config = dict(
    activation='squared_relu',
    norm_place='pre',
    beta2=0.98,
    schedule='wsd',
    dataset='wikipedia_en',
)
MLP neurons of a small language model. Each row is named by its layer, matrix (up: input weights; down: output weights) and neuron, and shows model dimensions 240-431. Each number is 500 + 25 x the weight over its row's rms, rounded and kept within 0 to 999. Numbers have three digits each.
After each neuron's rows, "fires after" lists the tokens most often just before its 100 highest values on Wikipedia text that the model never trained on.

L5.up1653:519491512471570487530540513523510494481494490453505498471527465516535544491497498495501444487506529498522514548512498465469483495528472505539529489482483500508461525538483491468493533503547507465494486474493472496536494498490451503481468511483489463472491481463529478467525576529516520466464549516488481531478480522492486496481514548530481531520466499533477493510479519508497504549529521510470501489484497521483502456534480491509509469518538503482530474488525503492534455493454520473448514488547517495501540479477499515513479514513521502486507490478479489561549531446510532466
L5.down1653:491497527533457546469510515561480541491488536498479538514455467500477509513550470515472489516456490474486509449477498505507506492511519496461488515482489504502500499515532454516570502491522492526490487470495518485496502457516470518491572492497483491505501484486441478530517453470508527505501463543514502490488493499523515497505500490514545506538544467506522487509531501513487490465473503484485511536518459514537533522487479494511508533488516493500516482501518526477486465505490539511527476529461500516502509485452479453459515477488475511487466505509523515478464496536485481520
fires after: " the", "9", "0", "1", "2", "8"

L5.up1277:533482493508535462555553546494528497530475500477502515484530506473489483472511562468479505509489483489471505515467469489519487493493501471513519517488474524510501549473538544517535473490468526493523499481482494444512515471471481491477504503542518511522484474467493516536515495486519501477477538480493491437466514526524516512534534509504505553470501530495486487485463481517542515528551502521478497509540559519521494508510460477528515500527495491515517473510487506499457496487477474504480488489483509490511546537484518481507496503495517517483536534479519507520539517456531523466
L5.down1277:511499543479480501527493495512473525513499503507504530489516520505465507495480516500474474499510500500503541558552525520497517471501494528510483477467478497509514451527484505506502497522480467465488544521512519530554446508603555461542466497525496506498488445510495514516490535526506457512512498445516491522525500514532537524480471491506515485516506468495509456484532504521492493527512480489527493490459516446513482490501529499449504480501490472479472457507493489519535493506481501515454536542520506493507437480527473490486511461506497483518534490521500455519524468507482488500
fires after: " the"

L5.up448:518502507498453450504482468497541524492494504454547494482522501549469488455459490489512480561514478498474487532521459507497497525509518491514528524514498508489526546498468530528517520502523496505493484462485510514528483506493548530473486499483517561484464477487479559498478532492533478455532492516484489484483525480530536483502521506485488492483472505484473548508519470543495491482513514464493502469492507492475560522492484451517515486492483506497510522506534539470490495513505499502503518507489519490510504507533514501485512554496496498511530473473518486524507497459550479520
L5.down448:487448495483443462488529510508505511521532531460482476529529514486511488466456488464512497494498478499477473465477502452476510505499459473487471506516502528508510553484506522498535565465466481514516510480525495508523525540528518504480439520510487522506533524513493506485548507495530469468504545511519500492518496503501506521512512489487531514482521478505489489494543495474480496515513466525510475497493501484522462524480510488461464455515438485510472515531499489479459487486501478500531498452440482444525467479499456446487513545518483524506519491521544525500506503502503511482
fires after: " (", " /", "'", "2", "8"

L5.up953:527497556494522531510465539487511502501512482489469504518527534491497505490493485496537545463444518510480487555453500462459489495508488505514481510514505527477488536506525488512493488482484499520525501498497499518538449538525486515517490471492446506482477462476537531480502493484483465473520487507533497520505522505460481517493547503499486439515497515523513485488484546508552529497511570504491519524459488505491533509502512539507498480503518501495475486524517495478493455553542506493514488517534506478496486503484541503498487452518457475471556482480483484544491496433435515492
L5.down953:498501488530479536502562561495508517556488500485534512532459499557506504486538531490478511499519506509517497467524491566481484476501525548466446512497499443484506477542504504522513492478497496456478507485518515478467543476487508505498489472492520485537487476474508465489533539481516527525456466499530461472470520537490503498489471498502486532514534464510501561502444499503543498506511500502495527466505499524490510518538529461461513490515485500473515522511506531502455531460531539448463544511483468541490528452508519498532449498482500508499497523490519528491502466536518478458
fires after: ",", " ", "1", "0"

L5.up1791:558534492483519484496465508526477497503493499468536481521541503535505509537517509514529484506500505529476481546470481438496499522522507453541513497482515533526480531493505461576459493465491478488500498468524468468520503505480468511518507510523443508491468470492539485485504517511524502483473511487478521475476543486550504487505493513495452564515466500473476533503491471528505520504528491480454516503500479562482517463529480528507500494510536553508497507505467500485514500480514517499502531500503465524507517508522526464542463492498496448527508496526484535494511490487525536474
L5.down1791:528475465512482540456533521478494484482482495514541477462477498488500520501503500480495528501485523495471501445491517534494502511478500506500508520493498466515497533542529461539544519485509485488497499509507471504483523485486485510466490501480504521530520470499461498509502455530532543508486435546501479499466497481480466510503482527470488524524491495498515487530506481486515471482522548489490518484547508520518517524491467474516517460541541519478504477537550498487460487475547482480519526526493461509498537453511513507512531482452526465511506493471518529451503484530478512515
fires after: " the", "1", " ", "9", "2", "0"

L5.up22:477506519526508452558552551525488538479488480541488488467517512493461506538508529478510512474517554462508509502523527476461524487491469506512500550473467504512504522506502542477519514520532502493507483475504477481529495503483597524507499493490512536514481492524542491521509498529492514488557483530526479485535517506515504517487465500477493445499510500463485502489508511491515521491503510523513534521506489485493501466487442535497484496492509467504522493502488526509477474471516484500528489515556483539495474541510553502544512469470478501505500465515439501493512507474472522529
L5.down22:501535497493432504471452498505515465485551518506515522524504518493521512470540508492517519493498490487486525472449461528474499514514502521524472511461487464505495496543480512505502541498503517461542517539468506479475463494495490523469468503493465545463517473497532523523496459514527502471516543501462551528545533445485457471528490530506512548529487500520499494489502489485542496488509469489468513491567453470503508511527518511473474477504476481529489516488499470523524520510486433515503492465494518436492517477532502541468497538497545527520512485498516494527496478520466538460
fires after: ".", " However", "\n"

L8.up246:480483561508488496518501509528492476495517488544538457499462480490469508520500514495458535517512502503518500522458447529475483478537475525477529485476470519506525557478507507529461498465516503501506475495530485498538494487491521502507509501503525509470467480461491475506555478496514463482483492506506496520482506469499551505461517533502505534475496472532498520494456487491526487465504525489515543487510525530497553468485446507552475542492525470514506508499486503481471450510492523504499479515522461475500461493547504503483548518486549477522517519511511559453499484507473550494
L8.down246:476470482514553485536511512537477497477459511463479476502511533546515504478475484536507488479475500484510530476530471511509472460485486463572500484471507500522503484516496497488493499496534504516490513515477482493499527448506463479479517503477505497470483508514492469479448512466476532485474479527507626495464510480493478493478502504479508493474499540506474494509514494503523533527496555515468515501487497493518452505553544509495513516547540460544477510489559501526478529517497500505498413497515522493504529495506470528528491476518512459478477499486474512536483506480522493517
fires after: "\n", ":"

L5.up770:491526543534519504506536562487511485485484490501520497499459526499497545501525542520520497500481566499478488508506504505526483497529474447516519527479512479546463528494513514491486511465480480504518470506444485488474525513511460541475500496509427494512472527506523479492504535515502514498466491533528493502499532501519506479513484515487467516496459491495487511551438463500550494508490506487493551535509453534532496519479461481491503475532475508512501499491487474468506531479509458502490534487490491483509509532515534467539485536528538469492506495486484522531491485502500528482
L5.down770:535433507486465475491448477484503471476468507520494559499492495524442509500498536488544524511510493514488494477488503501486497504462547518494481538520518516500458535504495530491524494504510535515543491523509530497472501467494484513456529487511518489541493503541502448490510475508507486512443519459556470508497486480483511526518473525470494500504483482499501500484523504512489478481516482506538464525511441497539448536483518491512535488470520497546505514498479489469485539505492495513523501511493552504501492448529497482503517501494556496527469496514547458510474496457507538503
fires after: " the", " a", " The", "The"

L8.up149:494490517535503500529517470539502496455536506461563472513514454511491534502497529496493515477500517509498484506494474422473531508479480450531504510504512476483478521527516497541491467523456517490500512488469525540488512496484485520498513468476512538510492440482491466491524497538515462507495526516517515450477540507486528499477462497491405509492510499472502463542511496504492535496491505483469555512520494478480556515520489469491511511519468502551479513500440519500465477509472488502496515504524495476466501504525500481514536500508489449513509444486519495500538467503454510497
L8.down149:499480486478490506476528494556485530471517507493503509467479546500479499468508493542556490487488482524512498526509484510513526484462532487515475536494507499467511499507475494481491449489471468523467491508492515484525501528514507470466542483510525493485476495499491497519500468494510526484514545469508667470480506531503486471528510474526458507471459508458488499489542492508509516509507521530489495494492506501522518515508501505484535505487524507533481485508522488504446506522528529506535485509502506503458498488503488489466484511484522505495481512506485492547508555510527455464
fires after: "\n"

L5.up826:501456521508543456528507540520522512524523453508458506526503444495505554503490546456512505510441509493476468537511517446486512504516473477579502524490511488501493547493483506501492505444466523521534505490452504450488499493496491508460485453508460499511493502484501517500517521521505496492526500565538487483451510487529513506493507511466491524496496512494500488471476499526532514497524493488453537533533494528506527476535468498511516475507541481541528506495492485507475518464518485528524498481514473508490583500507518499470477518489431505523512505471509500506511525488511532538
L5.down826:488485519500456521524476465534518515484481498468463538460506490532509524547537506504541499505490453491479516518547494464526515491521516493540462465465504496503560541530510485515559497526498528490495475534472466488470520448528512528498505525547487501520478501473500508477523461505518476557502497491516530537521515450515475515500524523422469504521536511505483537439539513528462525502513490523474494527481436513534486472491488476494439461512512451498524481507487492465474522491486523517498476503494511490504475494495502527427489448478479504539503454478508459479485469508527502505
fires after: " the", " The"

L5.up1744:533506490469498510498508483496494463515485443501552481513538462521471538473505508554501514512531504492487493502552522449466517516503547466535492502484443527558483521470544479498454483458455519484547509526513500502527517512536471545510475491489478504483503514476505533520542498457486469481491484541520479513495563522520492498477500516495481491507500513506501462527507499507537481494477526512533501492468520559498479517525515507540534564429491523512515468510449471467436500525542489491501517514503520496496542472500556486501515516480488488514524502495474498505511495474525502520
L5.down1744:463480546518496527487505480476510474496532514506537484496531536492500493491496493467500502458545532483496478480432497533527486516493502496455520521543503457510536507530518484522484534463495532496476524528444480479471508484500472522477478468460549510530507524479494492491516477508431461512481482545486464538532480475485537512511493491468496473482497527471502504494488482505511554478485491503537486480494517558452506501485532539523540545497527464500499520502518483491461491520515480487512459511512471447496529494458491493521481497477493493477555522475508526487520496501457533542
fires after: "0", "2", "1", "9", "3"

L5.up763:481452486495564460529482504475530485502515502476505504545499473469485546479503535438518504552476524537508508490471501494504504499486506457542538527489478476539498524496490482496445503495481551495499493448472504474501518519519478485485487495474478504502491515510522539496521506529512518483477501508443491484485535492499496497536518481499493526482493506496492479511475519483525474528501489507451492473493492549479493484529441515486481499526536512538483520539464480470467513477486514487464495471538506494484518505503497505457476540516545497507492473488522469523524504486527521496
L5.down763:471513564506490491553484515504494535516504529446514512494507496468534517464498461510530447518516525511496521538502481525536503484530474472526460485520507510479513487475479537495521490463464507527477514510496531501458504478495554478485488482567502521492490487511502517518524514471513482445533485525468504504492522539508511499484519486486525547470477519479488513491492505528466491511515513452481463498490528493476461490486483445465485525499505497452496494495476478510491512542495470540489550498493459490522506537465478483468495491550532493497494498471482536487510478512533457502
fires after: " the", " The"

L5.up1582:524477522452504488525538509545498514491462472521508488478512496485502575479472555502496505515486537486486454492499490467479508515504461523540526496479491464485500495480509510485488462481528539520525481491442467480498532509526497507502489533482524498487494464497508519481562502491541531455514511514515474473474506446497506531457523567506504558536470517514474538504486475485468508504537500521459493511510490485491482500526445445511489471535508520517506508478469494501517487513500527506442485554560474496499541524503517497518480484488502461506525516525529480499533509502472486510
L5.down1582:452522523489500514502489486537485524500513485517466493546446509523481518512518484496489501495465511483477516469495473553553518487531512483534480467494550469518524486491497501488516501489514438483493481508486533551485497494520502504493527492486501498450466455488516496522540474502460526497502490519535523527514490495442489492504456499474539495556491522531530528489514520501492506494508500471470455534532465522541534528489503502520479508516532495512514474507517501489510489465452516497459532505513530510489486463411500518471469458500492515517452506483508513466460485468497492480
fires after: " the", " a"

L5.up907:476483519528529481512524495493516543513478476545504495470506505535495531499500514484476501511483502502523510489517479475436483496471476526495503517470472503483521528533526465529541504511527510499483502510500488470522512480518501494512507514492537556488487461479472504489543485533515484462471464529526467510475520477512485528444467576534484525513489519487516557533474485502512489500555526446483488518464465455505507533490477514537489514507567477487474522497511551473566441506517529534478518501495469536505542483527548524473497467478517514499534481504500484497524504471525502495
L5.down907:471510495514503530493512488489538475475516551494455471492452452475498517510543493530479503462487481471476477517451511506511523503470515483467485559503489528443496504506458520527516491530481507527461520506489524466534492514524498479486519465478496474542486521494478539537505532521528500471540498485487551543512550533511525464500525492518477490508460508499537495519548517501500527503465481465484513518471514448501513486481480514541496528530491519540495501541486510505503473486492448521491506518491463492524492495509535499524506516532515488502516506518533487508534504504472504492
fires after: "===", "=="

L5.up1742:462480504521518476528512528535502496495468493535546493473513482505508544524508534446523504498522528487524476487465490485447512457472498482504488528501508446485469506482517489482533531465514490510488508509536451525521478486494509501493520503528537535500488502554487517514505491558467477499549494495549462500510483483485502502498446531504494511500556515461502515515427505524470533491566508505553498517505495478496497479478465560497478454480537488490499475500500509518530464514502479455466487528549516508487491565463539507505543436494533484492492495491492517461498534485470524505
L5.down1742:484489513453494483461526517492510482515488530501542515512523553488516481450467455482521489470456516508507542529471534516466485468520505472512509521463486470478488494478527480510505544503516499490476548467523503481524489512508532516483489528539504546543517488485519464494476526519508514457516491499495508485491513515511497505536526472504486478501491492532493461493480497492525486498518507514484531450490520510486497494501518464462487528552490537489486483519494502523452530544533496509455528508463486502506470496537492468455483559485495471501537441498506478526492520527526539519
fires after: ".", "==", ").", "\"."

L2.up171:457487507518532480465544494560497512569496530488515519485457509500461510544485501487501486525516473485530478480524509484457510456470489534492508481472493455493483498490496482549530549469447529511559513515471491476527518497502488554442475497491526506492508501507467534491521495522488479505506495552493529492473541484479492517484455494486455561513487512508482497502503462529480503480525511493526573538502533506490489470511489469490484486518560488443469503505459518476495519533478488545501449494468488448487464464544501457469519507497522483517505471488495457488478501481539523496
L2.down171:517502484478485510484486444524536494497492485510510499541488490495498518473541481520492467503471481509511516477501514493487511536455498513473434522496510485527509506483493480484484458486506502452491512474521504551500533561441504467512501518457478452481536533525490479518538545506511524517498450501473540515535495512502475450475507463489494481556514466539567520495554495509480495482493446470499486513513496470517499524538501482487479511479453519528532452516497466526497500508490492513521527526514507506515473532548548498493481499476483536511458502517488523504462505517521452437
fires after: "\n"

L5.up1765:439503532533516497484477501503515505511452453519504496464491512481509539497500544468484562499527507518521498509497529492469531501487473526490532462498460469486516497525539493561510506496554543517470496557523499504469482487538491527508484466485524548508487495526500536488530504489492477456504477537510464508489517527509485506493493542538507544499510525481516515507473474513502490503526526430487494516451454479519517510503473519514514487492526473517489508482501528501534431511515494516454523547490486522490509509485552480481504456512485509487528491488517460473502516455485507542
L5.down1765:479504445480513512482503497493483460501516545503475462487487485475470545494510474501517500519492491434514534504443495519495494497492484456507516484479491506503512512563489506530498533543498503496487511501511501463538476488543577459447499501464474491501504490557497483507511528529525519488485474503511533540507551535466472504513521476508473499488502522527526472508531493469534494498481486484487527509520465491477534491516493513555475517531513521496510521515526505503458487479515490478487489491483443474497443509557498519507501516502487468485495468488497520516528478508493487527
fires after: "==", "==="

L2.up203:459512498479479437523551491526485509512464462478486492494465478511468513495506467501504526506474489522538535509515530469469500462500477475442479476502493494487553506505525514484511470498490524510552532525467487502480460466513503497466486519487542515496497529471471470510512508476497475500532500501487508507576480533487515516450503499541417476493480474500494523505484481530521521497507531486492534481526479498518539507503485551485490491479539490418486474489501492519521445509491508567473500527475531515503479498518530481457486499501501499493550506478484471482489530447561526546
L2.down203:505455506469483532479467509477521471481560504573471457499509466470517515505519493493468467484457570488476489480515545520485509494470525508490443524472504533529423490475470488492498530501539465493502476459516495465472521496496489483521477496490446497480540527501483504475473528519464504488462497493419517511477514489527499492504514495480499518504490511455512469470494480461515532483522484501549473482533510520448510528504507457521472509513514509486523544512503497506534466473539485519526554487485489507484509490507508505489479544492487505498482497557441477468532455531469491487
fires after: "\n", "==", "==="

L5.up1191:518492493533530492486498508481552495497510512557464522526453507533511490541472491455477536483524529493498466523488464449490503497503528493502521491512532492525520542519491490584510498498504482517476496504484485480523464502545533570482485465503515504479477502494472553502503479528521520477513479512471480505473490486497542474493451490533499522486460502513505490510476500524536520467503558505471518490505495509473547512471469517509524509442525477487511520510492488449485512514503490516532497514508500474491492523507489476481459520526502478506467484476492536509482508468454481523
L5.down1191:519539506470507459492563499504488478500500499462453510461487509548471489501512512530513521511510488527481508525556455486510496489480525520543495474484503509531543485534455517512510509501506474511459477526499474476482509480516523484491452519511536525465471505501525509484516476529516451523485494528514540511448510510485486485488516525465481548509490518464487489501477481525508482515503489505487508503515520513511488538508486466491556474493472565491505507507498500464502483540513487490498554429471509508481514497480515477515462491535493500510553477566516496476476502467477514506
fires after: " (", " "

L5.up1641:502496514502499481551477499517482576476510491469505484483538536546527472553507462525525497471501512496520513508500457525573545457469461460525479476460528473499514505501508503539464520508496484485550517531474471461532481478535512491494461504529517502507443484502576493521487514505500495480549526498516508453484517491480515551501490490500475458518500488486545505495502502481533517524492528524538524510487479535461485484542517458459536503462487482494513544522462517500543495508488492534499442495540512522508505487489518528454474494495536509519477512481520516530528488476509501527
L5.down1641:489491502470507524510463505503519480516500517473489481512482478522501490469479539505470483512515513519500517490495505472462513537548535521532495472502534485516518507511505522497491508478446469510510477502461516497510543549457520507498524494486497508508500489478487520497494500518498504512500477496506479500496515486548479468511471533486510514494461509546503494536482489542482464481527498503479533532488544459528484511519558478469495459481531539547563494536494553474518515470509528511498503481528510474489533528506513476472515509478473470513506422528541518492473487522507515477
fires after: "1", "9", " ", "|"

L5.up764:499480528546543504506483492465511485529527498551507494508509486504480536495468533409490499509499540462506468493481486449509504499492535494449489476505495492481450465530502486525504496514530483502481492511476466473499474493525526499478498471474484504481471473532476521498492519558463465491488511489518501511537477491518526496484451494522491507474476518512501475559427479495517525507513523508506501487483499547505511521506494515492474503508514461510469485528467478498476491518504465478477514461508459526486486525514488500544486505500523474513514482479536478506585523463474486524
L5.down764:496503538508494480464504511512517507503477481521515526487488466523493465468540512469507520519555502493490500498452507503488490507482529482442475493506521509549536481491505501478538460496509441485526570558476488501462541506541511488478489489503500510503518479479486509509510521468505536470481517473467523500480528492487500514508515519525436505481516498432499498520467489532501442518490482516496558507484444533498484549515501534484495508478494488511490481497480526500497511467474501482455524474478478522493539481520473491539495512514517513499460493523532507497461506486501470537
fires after: " ", " (", "–", "\n", "-"

L8.up191:480505491542472465500518470527499540510526489482518512524477484511480490529497451484507516495507497472484482502512507502453522487454505489505505505517486501525520535506494505523458489497489497483481552529538497461497496509505493547484519479519479511476483516488487498516512465462478452497495495486519486509536515463526514494510471525492460497476542498426488514495526499506557495446511521504524537487491461489487539485540425558487455497486459526525492497529510492488459472496471483514550516555466473481486529494553481490525545497501497502539464462542500518501510499525513513532
L8.down191:503467547521520463488499494528504512501470474517471485489476500528505470548493488511498496477499496465469468514478506501503546464464511520490481475496523522496486482516483514517475471504450492500546496501507542474517495490538535468510486498467528484488525478496464509505510512490461484522488491501510691489467523508480535461475502535526453509453484503521530515508516513507495528497514568489495535518522505483507518507544521480476512496481500483538488491500500511521508513473482535510493464482507487490464480517525480505535518476467566491534499538513507475495482524487505495506
fires after: "\n", " ", " |", " ("

L8.up1568:490481513556493499551498494495483457490511495506510473510474454472461477516470513475483500524527491491531484537443536495457496523480492554497529482529507501489486499494482505549520482505504482502499503525496484529478515453515507547478526502481501564495476490496503510515539515509539476495489508450530498489549551509526489545490522511501477517489545499515505482534475501476546547499531497470490566497524508523503539471512471552492487497499533498512488501483491509470458513486503524511500484474525514460466495529493464449518531484543484484481511455544499537480520485482476544546
L8.down1568:522466503488499451489478492525505483512478471531497503512503481506506519518450450533479464478441474481480539505475502476502515465457504507516516466473540529478512494543521507502499493459481495523500498534484522502516500517474508543456513538499507516488489500482471539506526513522485516483509520482502699476441479482476502485469487470475463523496486530498500504491470499515504527495524524479495500498500499516494484483498524492450530529516520487544476502531481504509455514502500525500504455536492504488511479467528500474494488519472512505498507501478473483495496530508526510506
fires after: "\n", " some"

L5.up1237:473481497506478471542544491564513511494425521513529491467455478499482548519476489498531552499491550525527486547527526523497487479524489485463527478482477473515516515521480532462521498519498519518525517483530515477505523501498491534427475504459533515499520529520480445497540482521536492467475528492509489512528479489495424505438467500521484483469516505504528509484497519485489524524505542515522542489477470450500486508524464539516528470456521529445494504522509504510432447531509495488472513529552497525506494474531489489437498475504508511507540508496489493485499529522541502527
L5.down1237:499526478472503474463489491501517455482526449454512479445515516493547476451514516531513568476478481507508521491549545495477478490503459486496497493511466500479511467543520517490519531486495538469506539528475559509488499512528523463506491519495539466477469488537528483500477484486483517527504513507421436490481478511532475514482543531501507472520471531503512507527491508507494490564515521507488518494487475527465484534523525477507503497507509495512518485463457523496475483492494490460448478487524495501477484460515494519553468518507485476464536479471549536508518541471479508483
fires after: "==", "\n", "S", "1"

L8.up1252:486477532532545526494491539488496483519515498540483501499484562488489515484468512478459476514460551530480527513482497498474510490509497507505488489521499507502493504492526523505530434438488488458515546524514478480522478527553505536487505481479467485522509509457522518511513499496519508490505525467515505532491462498496530509494472507473448518499478514508513519515447504492542473546508541471524509511458500500512469489525513520491525500446493492486501473527541450480486464494452480503544490455500519510496514497512535451431493512486493565482484506507509560467530546505488520482
L8.down1252:492507516488501535479461486509549546507464511517479492490526505529497500498511495503515481446474510532525474524501540453495473512483494504513508495500461513517502471494514485462520444458528505525519490507513484473471494471494500498496498473478527463476505499508504513509514545515520492482480528468458575481518538528487504506492508480515502514486471539505505511466489527502489536486522498510496445492472497505472484504539523523450515482536483519509523535530532529525491471463460532483510494502518503493529528470507488510501429517493505479504499499490476514515525483510523525494
fires after: " "

L8.up1598:453525533530490493497485496500496506472547507539528487549434548491484471541496482509524514521482481492498540496473548491465515476480540530514482488500507527475525547511524468552496462477444447499516495526474473525522504524517548517503498502420459550517496483479505507540494492502475524499465486508557498474497541500493520497504456483525449525452491524458489498508475493433541487499519514492497570503506497540475529494459455495513511508446467500483531515487500532499496481550474510505485516493481463472508534511529492487526517503482498491492471468532524540482480504506511531506
L8.down1598:471515484504535512525466515496537496464504523596475489461511473496499503477502519482526472466473514535489485509512483490521516530529490509460475474521464514537498478515457514534497546451489490523505513501510546478463503512513532499430508468526498536473511479502501550510502505504503517510490517490505666490459447540478511502517515496484458529485571511449483489546473487513510536506486484514491536477490527523539526501527500505477496502461523497494479476489496487519520488511511514446503477524520493519510485466528499487450525541515507497477505512463506509493491535506484476468
fires after: "\n", "0"

L5.up108:530512481502526543488507492516486518514513486489506513501548518487473507545467495487503520519481453476536481525538470490510506528495473505458527493509488515476530525511519518516465506493495535479504479465530516491497497474518509485511468519531472506495463480510511500482490486459506535475483454510476520509504481503548556489465527469470448514495507499476512536514415497551487551471481555501494514485505486506482497531517465525512457507511492457506501522504456501473506496531548509502495522530472455500511504540539503507519465494513514513523578455472467467514557510467523485486
L5.down108:489494513493520517430513495489481517531501488488477478498482486499513535493513515496506502503533477517477519513523487489481512467535486472480458501495532506493453518472509496523478508522507520513496514491483466494477574500489521484482478515510460511529526465480533498519512531546470522518528478481486513515476516496472538494509490537500507524482502531463495472512475476522506469458499506509475516496491555468518484497494505473519491521533483561502502496515478514513510522445440476512476587492505477486455533488491516508524519514465483454506509510528500510486490493562483437487
fires after: " ", "===", " ===", "2", "1"

L5.up1057:458517506483491461515526487502499525527480473492561474508496532559475471534492496491496503480513512567506480511502457485520518457494474481506504458469486493484535524533514470552472520520523506504533508504462474453504503520525523560461477490512524511548464501490514510514517501476448505438547533517518505499497513485492497496523491519508470500497493481481526510517472467494571499522501542501459552503489502505487505483536481473482513502490512459468487522488500511494491485529539497548461508505507485502493485479523512523449528489498536466515506460502524519530523512450503517545
L5.down1057:549526470455486502528450491496484483495491489498484532505447483481470495493499474553491529480460445487487535531505507517474511549508530479478506447507511511545508531532509488476500500482466472512486518509503521491486496547493496459506510539460475491479508500486449501462486473473545474495440461493500488515545494540487524480500514510452504470508512495481516484527545506492489515486524477489491482515505501479519494517534521516472476513510491518539524488529482491468474515481513522489541520478501551511515518522492490515462524523481482534505510529518453509512453484510549500476
fires after: "\n", "===", "==", " ==="

L8.up596:470507524553527523483500529507526512510508522513532496481524534526473502497473524507480492518482536500480486557557445436499526514501487485495499505538506502482494509528501473527477472447508544443505521504455482496522524522491492531481491486509488483518507486476487535492496512505536474456499508494518504494533511497542574521504481499456489476544510469532493494527478498500560524503491525510497493506501481492475517511534527501493494475490493473498511500520489460523473461464506494525516493496539567532493486536526506507487469509420464522521494501458533506537488530471485503531
L8.down596:444504492524503521456509475492519517504528515516457505507530470504498481526496502498484528513531510497482501485481447494518484539502557503546449488518494504501516533484467488500517522521483489488491531491556519467500478551530491513513470485537485505506495496515445501546510507492514486470537473498478532492523503500499465461497542503497470499481492494500531510545510507532486435520527509491473474502466520499508473500489524495478507484465493564494512490513455540441476483551490458509461425488492504525513525483501504471473484552527505483500500457498506501511521492511537508462
fires after: " ", "2"

L5.up985:458491535526482425515496501484508506493480490502502492453519511552519507523508529462532477490518511467509497463540521472476499473476495503533529503495478494478529526485513501485510522484482490529496476484504492485526506457488543513487480485508493558554464513536432534506522508518458515464534515506500487514506523537515536513474509502540512519474529515469521481493511484481509537490549527536519489508488487486499513480489443542488492515466506453511530542521489484442492427483506475490518469552499489501506524503498481479520551486484531507508512433541485519482525530483488509494
L5.down985:521544509490494488510478483504468492485493547536469492528544531495501448470493471487491543489514494521470513509496482505477488453535519450516456522494508507518472514463488471492465447491526508488519494468540483499480507523503486499458483529494494530565531534481472533521511557547529486500506530501476498489537518507493485508510498494499516498454511505433498495493547510480558425484503517504508522487480502478537505504482534499514505517501504562556516502521485535512472494473500476500507518499480485490495535505500481497528522544515495496502482496552486451518449501538528516471
fires after: "\n", ".", "-", "==="

L5.up9:513488497517516496512535485513466487472502465528491479509477504484505515507507517497505501508538452521511447496456512513495490516533480530525452491506493540514469544479510517513501513457510504488502524473529512489513473487479516482473541480529538489481450451458517496547524503522538480484493489455497503510527504478516562498540488491482452539511510502522466472492461506521498495530540519455468513532519466476525491511509515498519475457511503511498490504512498480491543505482548489534551507557519468511502487511535502492470522477523518513488522478517511527484536502501504560482
L5.down9:458495520537495513505480521528492484562510469509509456510457495543527533494525532447463423530518502491437506486524514498517489483498517518476480485509510487512537485447541474501506499518518476488484442526485502511518499507428542518475499490490475490508530524500520521507500457508520473538524517542479469507530450506521501487505452526498493501515450496508499524501474465521505467501497496471539508480482524488473486541495500486498485476514550478520512476526498531506499459518515482536539527480498491526456527485523527481528501541504538504529480505498485487481476496501531532506
fires after: " ", " on", "2", "1", " On"

L8.up1579:502550498506517493470509538533502512496500539479502503532530468540505485488519502480512543475484527491495515508536532476488537442497520524450502514484488472470507501503521462552503527478503522498514508485486521525464527505454543486492511525530532497508496424539464480478548468496538492506480432538496495512548493540502511465515542525505481545492517520490496479515502538520481521517467512522513510525474467501499539500502474472537496508521494525501498561505454496511461442474492526528460519546536508498514516511521526479482523507493502485513563478503538476540469498503483525516
L8.down1579:538475487508483502508529481531500483501503483519517468515484484492464530496449495502537483517491514465507514507471526509510533500521512529509546557488510524508465509503482527472475479508497474536503503536514540498499473526517477496468488461485524483460492516477514475518531505489490463507550504464514539515482541570526492489480483542477482542524519483503505530499521482514476456496484544454521530495523509517527551492462471498535473486544474446487533505472529503518517468478503491525538510467526429452509494514483512517528518462504549482527515516507469514496481536485505488507
fires after: "2"